python train.py --n_layer=12 --d_model=192 --n_head=6 --n_kv_head=1 --head_dim=32 --d_mlp=512 --vocab_size=798 --activation="swiglu" --norm="rmsnorm" --norm_place="pre" --norm_eps=1e-05 --positions="rope" --rope_base=10000.0 --rope_fraction=1.0 --qk_norm=true --attn_scale=0.177 --bias="none" --tie_embeddings=false --parallel_block=false --extras=["capped logits"] --init="uniform" --init_std_qkv=0.0257 --init_std_o=0.0 --init_std_up=0.0257 --init_std_down=0.0 --optimizer="muon_variant" --lr=0.00477 --beta1=0.95 --weight_decay=0.049 --lr_head=0.00496 --grad_clip=1.0 --warmup_steps=136 --schedule="wsd" --decay_fraction=1.0 --decay_shape="linear" --final_lr_fraction=0.0 --batch_tokens=32768 --seq_len=512 --doc_mask=true --train_tokens=130400000 --steps=3980 --dataset="wikipedia_en"
MLP neurons of a small language model. Each row is named by its layer, matrix (down: output weights) and neuron, and shows model dimensions 96-191. Each number is 200 + 40 x the weight over its row's rms, rounded and kept within 0 to 999. A neuron's up and down rows have the sign that makes its largest values positive.
A block is one neuron, or neurons of one layer that tend to fire together. Before each block is what it responds to, as a language model described it from the Wikipedia text at the highest values.

Responds to: Fires on the second piece of common short words split oddly, mostly "nd" after "a" in "and", plus table-separator hyphens, "o" in "of"/"top" and stray line breaks.
L8.down104,139,192,178,206,198,174,232,160,176,313,139,295,207,196,205,235,227,254,229,256,183,183,208,204,216,152,224,130,200,178,183,153,212,194,217,195,226,246,167,228,240,131,150,240,218,150,161,213,232,193,137,140,191,225,239,200,248,201,136,127,213,186,198,220,256,150,228,176,201,230,124,147,201,195,207,146,118,248,212,180,257,232,208,232,213,230,145,218,306,244,156,204,192,164,226,242

Responds to: Final one- or two-letter pieces that complete a word split into subword tokens, most often the y of -ly adverbs or assembly and the e of words like initiative or state.
L5.down96,199,187,249,179,219,263,177,173,222,124,201,147,148,229,212,252,118,229,213,189,203,264,180,214,162,265,170,179,158,191,194,254,216,181,195,210,205,151,172,193,188,127,155,212,235,157,205,237,219,191,223,237,177,155,191,232,202,180,114,196,221,207,234,217,213,175,192,286,312,213,154,172,159,131,179,222,234,163,267,238,212,175,142,199,264,199,252,132,172,103,203,169,256,197,242,171
L5.down224,193,213,234,142,207,248,156,173,218,183,197,314,169,213,161,190,180,197,161,224,155,230,250,205,210,226,159,184,207,154,167,231,224,177,193,211,242,205,169,180,207,119,219,219,194,190,216,152,244,221,259,201,208,172,196,181,144,189,244,171,258,251,238,190,233,194,169,197,148,185,193,268,221,111,158,204,235,166,211,174,161,174,243,194,263,257,138,192,210,182,132,153,64,166,131,171
L5.down225,180,137,208,142,120,260,169,200,173,190,152,212,169,175,249,225,171,210,241,213,233,270,195,229,160,223,234,248,200,225,180,250,109,151,109,155,195,243,229,108,174,232,168,214,249,213,211,143,202,272,312,224,181,187,207,215,195,204,184,236,215,162,184,238,180,194,249,231,168,223,92,161,194,192,132,198,128,250,215,154,244,205,264,206,164,127,242,169,184,213,235,230,185,229,244,218
L5.down435,200,143,213,224,197,258,221,207,159,229,168,148,224,205,157,235,234,226,225,137,204,280,184,148,207,219,265,115,208,140,228,199,169,165,171,152,209,200,195,196,218,167,220,246,98,224,204,171,249,232,198,147,210,202,172,194,224,208,147,182,151,229,250,191,203,238,193,208,202,250,228,184,232,197,198,199,324,198,118,139,203,193,199,191,247,198,215,195,181,221,161,197,153,159,290,195

Responds to: Short word pieces that finish a word split into small fragments, such as y in ability/city, on in competition/exception, e in website/taste.
L3.down158,227,246,193,188,160,171,258,241,234,105,121,201,217,172,195,212,166,215,173,190,232,193,216,207,221,146,142,157,238,206,136,204,156,223,193,189,187,241,247,121,176,229,231,177,256,211,213,230,244,256,214,267,184,180,158,204,186,247,252,139,186,163,186,189,189,218,203,196,137,153,193,190,178,251,226,226,209,144,238,218,214,211,139,194,300,142,191,202,282,65,188,148,170,122,207,210
L3.down220,202,206,206,194,233,221,165,261,188,257,184,208,211,162,261,149,139,228,238,161,219,176,248,225,250,234,266,243,150,172,189,175,248,194,205,160,225,176,205,133,146,123,197,260,254,205,162,197,138,146,141,245,201,232,228,192,203,230,230,131,175,133,201,158,264,179,188,166,271,168,100,230,266,269,211,220,243,182,205,208,198,247,185,250,282,244,223,219,223,227,203,158,201,255,264,213
L3.down389,221,284,214,166,196,176,187,227,208,208,191,152,263,127,186,163,180,247,192,170,182,277,202,213,201,163,227,219,172,170,216,249,253,204,250,196,231,189,236,110,274,169,182,192,192,209,215,232,173,166,172,174,163,244,221,177,287,216,210,210,148,214,195,203,201,228,186,203,200,181,141,185,168,161,189,222,209,230,209,173,195,198,175,219,223,154,190,223,278,265,186,152,126,214,200,173
L3.down452,143,167,200,233,165,191,245,247,264,166,236,275,167,155,255,202,226,123,160,245,142,223,266,261,184,164,197,215,177,171,236,233,167,216,225,255,154,244,181,178,243,163,176,196,205,128,172,154,236,235,195,219,183,168,214,281,221,237,168,219,117,180,199,121,177,196,264,147,265,189,120,240,170,250,272,166,143,291,169,127,272,212,176,182,221,143,201,253,221,209,142,171,227,133,205,178

Responds to: Short word-piece tokens that complete a common word split into fragments, such as "on" after "-ti" (Reception, functions), "er" in over and power, and "e" in team.
L8.down427,256,170,216,209,229,162,221,182,196,178,137,151,242,101,144,184,197,168,181,215,219,172,232,265,220,297,206,111,200,156,244,151,123,202,212,257,218,179,176,227,171,168,244,161,282,168,233,228,172,181,255,148,235,213,213,195,255,213,203,181,222,221,242,223,196,185,197,160,146,171,206,265,232,247,217,235,237,245,242,146,183,187,106,129,218,186,176,238,195,226,197,193,163,188,189,167

Responds to: Single-letter word-piece tokens inside split words, mostly "e" after "tr", "gr", "cr", "str", as in tr-e-asure, gr-e-atest, cr-e-ated, plus other letters such as writ-t-en, Ap-r-il.
L3.down113,233,301,231,241,246,212,232,169,209,215,199,207,247,204,148,163,154,214,119,219,175,194,189,245,160,173,278,148,244,228,202,180,248,152,174,133,187,191,167,126,179,112,271,229,200,153,209,224,188,227,276,175,217,201,136,252,197,167,237,168,230,223,246,239,126,175,237,130,208,230,181,198,182,168,171,199,180,257,154,165,135,241,213,212,189,229,205,279,187,272,206,181,208,115,242,151
L3.down207,231,178,189,209,133,137,159,179,182,224,237,199,274,239,229,188,203,146,119,253,183,242,267,226,192,208,151,168,201,134,228,250,145,184,161,243,174,174,241,225,198,270,146,227,206,247,162,249,232,203,145,196,174,181,160,237,170,316,198,211,235,178,207,227,189,277,217,217,190,213,150,225,265,187,251,227,224,161,215,167,303,145,208,229,117,117,158,227,215,151,116,128,205,192,213,216
L3.down252,210,154,104,115,219,238,215,200,228,243,214,174,180,184,261,234,238,193,241,203,171,178,185,186,260,136,176,203,156,244,137,256,183,236,207,175,184,231,156,173,182,214,189,229,189,225,241,176,196,209,210,128,130,197,227,198,276,147,166,200,199,241,122,158,249,279,219,103,244,201,229,141,144,224,222,175,191,204,163,216,144,191,203,207,189,235,275,163,180,237,144,217,237,153,199,296
L3.down420,220,160,187,181,186,202,220,142,175,84,153,255,188,181,213,191,140,207,166,206,168,206,184,199,175,229,215,162,246,236,248,197,245,185,256,180,198,146,249,151,100,184,254,234,254,193,285,168,201,224,280,200,258,185,183,183,196,187,223,163,248,272,212,257,262,213,242,172,238,206,229,204,240,136,173,180,164,202,197,177,196,195,210,182,180,211,174,158,265,257,116,170,206,160,151,218

Responds to: Single hyphens inside markdown table separator rows (|---|), plus odd one- or two-letter word-internal pieces like init-i-al, Oct-o-ber, J-an.
L5.down151,200,255,126,253,185,274,202,179,255,267,132,248,233,235,230,177,146,239,225,241,209,241,210,211,142,183,241,137,267,240,213,234,183,214,217,257,138,190,176,244,201,196,117,158,156,134,159,176,196,160,174,247,196,137,208,160,185,233,192,190,176,208,249,157,163,156,222,105,203,200,136,163,190,176,159,176,219,260,164,205,129,214,148,220,282,216,222,206,208,216,190,148,241,179,114,218
L5.down314,207,179,148,194,220,196,131,172,271,195,224,303,248,256,161,190,232,232,184,237,180,255,189,139,235,187,143,287,207,221,233,250,201,239,230,152,178,225,198,243,298,163,181,239,255,219,174,248,223,183,227,205,124,242,234,254,198,250,188,264,210,244,282,254,243,115,144,190,161,152,156,135,170,235,193,229,216,215,171,242,156,259,196,226,158,241,190,205,192,134,193,194,133,205,152,187
L5.down360,227,211,185,173,181,264,235,206,168,208,202,201,182,193,213,146,229,168,164,143,134,151,230,253,205,188,261,212,207,150,246,207,171,201,144,133,225,134,188,238,336,191,227,210,152,124,135,220,171,197,194,201,247,142,149,183,235,215,210,171,289,211,213,207,220,181,165,161,215,208,182,157,146,237,156,203,258,163,158,267,211,147,139,213,217,224,188,171,193,208,224,143,236,124,159,186
L5.down379,234,243,142,218,195,165,216,234,169,166,185,134,223,209,153,238,211,176,230,161,168,223,251,267,104,150,212,181,217,209,219,198,185,203,183,209,168,192,336,178,205,200,204,170,262,212,152,165,188,154,196,235,180,251,239,170,216,228,186,153,233,136,275,218,171,230,131,212,226,170,213,125,198,122,247,210,196,204,141,169,214,167,250,249,135,117,133,160,233,228,147,194,237,126,190,206

Responds to: Fires on a word-piece inside a split common word, usually the "e" after "y" in year/yellow, also He, three, yield, This.
L5.down53,174,202,196,123,189,149,287,195,219,203,216,155,168,266,204,170,215,184,183,237,177,160,190,183,218,203,163,208,197,217,172,180,206,278,146,212,165,235,147,242,213,273,188,153,263,140,191,241,227,185,201,183,239,139,147,175,233,117,171,212,250,198,202,198,227,237,137,175,218,253,171,198,214,133,221,173,266,180,241,243,89,203,210,125,171,208,229,144,147,156,220,239,187,229,245,223
L5.down120,204,207,167,110,173,193,112,192,178,262,157,217,199,228,250,235,215,241,235,140,190,263,188,164,187,217,260,184,136,193,193,150,232,158,224,152,222,200,297,207,125,166,201,218,192,217,212,250,256,222,245,131,242,202,126,183,185,202,212,271,181,149,158,220,297,156,300,207,238,176,227,274,172,250,179,258,150,208,205,182,178,229,194,157,177,208,267,199,249,246,213,233,219,203,239,237
L5.down267,147,165,224,128,195,159,233,168,172,252,188,222,121,143,178,245,207,228,169,197,251,171,218,199,101,174,315,193,267,170,240,169,143,247,200,231,242,209,172,123,241,281,181,272,197,186,255,262,234,249,222,184,188,129,161,201,222,171,230,172,181,242,223,169,281,201,270,196,181,251,194,253,208,249,238,169,211,254,211,200,193,172,173,149,184,197,187,144,183,211,242,188,179,141,234,175
L5.down477,229,185,250,225,197,196,270,126,192,205,235,181,260,176,205,236,207,189,169,169,210,248,186,283,152,181,211,210,249,214,195,175,175,204,291,217,170,197,170,200,169,195,168,178,206,226,174,160,193,253,241,246,223,182,145,131,214,165,238,207,198,212,202,157,210,163,251,169,163,183,154,231,197,216,258,190,235,250,204,194,197,173,200,190,256,263,246,220,161,174,219,221,183,205,271,155

Responds to: Short vowel-led pieces split inside a word, mostly after its first letters and often in names or places, such as M-ar-yland, Kent-u-cky, Wis-consin.
L8.down78,174,258,204,215,206,195,219,232,247,102,254,156,253,175,162,211,181,159,223,222,138,211,189,192,222,154,153,139,209,135,192,165,170,239,138,169,250,164,169,203,195,223,205,253,264,220,224,133,224,182,218,169,214,161,166,181,175,176,184,241,186,196,220,219,147,245,223,199,224,175,229,204,175,204,261,158,198,261,174,194,184,169,155,183,126,242,180,224,187,133,209,165,190,69,142,165

Responds to: Single-letter or short pieces inside a longer word split into fragments, such as Oklah-o-ma, Kent-u-cky, Ka-m-rup; strongest on dashes in Markdown table separator rows (|---|).
L3.down144,147,257,241,161,198,248,234,179,250,243,210,265,181,227,182,204,116,257,158,191,233,219,285,264,206,199,221,210,183,153,196,257,222,251,191,203,192,208,240,211,238,293,166,206,176,190,225,115,247,184,124,226,162,247,190,233,222,247,155,224,229,135,196,296,263,258,214,137,210,244,169,203,212,179,188,203,182,198,142,158,203,178,180,175,235,194,129,142,208,188,204,150,254,220,173,151
L3.down319,202,209,170,257,180,245,208,245,176,151,176,129,154,227,235,180,156,153,150,161,216,247,155,230,263,155,225,178,275,273,236,143,183,249,236,185,162,211,199,229,183,205,249,169,239,244,122,143,190,120,141,212,227,204,132,192,182,188,214,235,208,307,203,220,224,235,201,200,187,182,251,228,230,129,220,185,127,104,154,199,227,202,217,171,250,239,127,170,112,229,214,227,229,227,149,173
L3.down330,295,119,225,180,154,128,201,242,219,166,257,257,249,178,160,150,229,225,216,202,173,182,159,223,213,184,227,164,197,155,232,151,176,164,245,104,205,146,192,206,152,200,178,246,173,152,197,127,206,156,248,175,187,184,192,136,160,234,187,249,153,168,216,196,170,233,273,165,163,166,234,180,248,128,201,147,155,184,219,137,232,189,246,168,155,174,218,212,161,236,136,208,172,255,207,217
L3.down377,201,190,210,232,166,230,200,177,198,195,172,237,240,155,208,219,148,188,166,214,182,211,168,180,214,233,288,195,228,230,239,223,146,190,258,156,247,206,171,180,208,210,187,247,244,151,199,202,227,188,165,155,270,298,177,245,245,208,182,223,269,174,179,212,241,239,254,228,139,267,195,239,242,205,184,282,204,184,189,156,256,210,224,233,198,238,307,168,222,193,201,240,235,134,118,230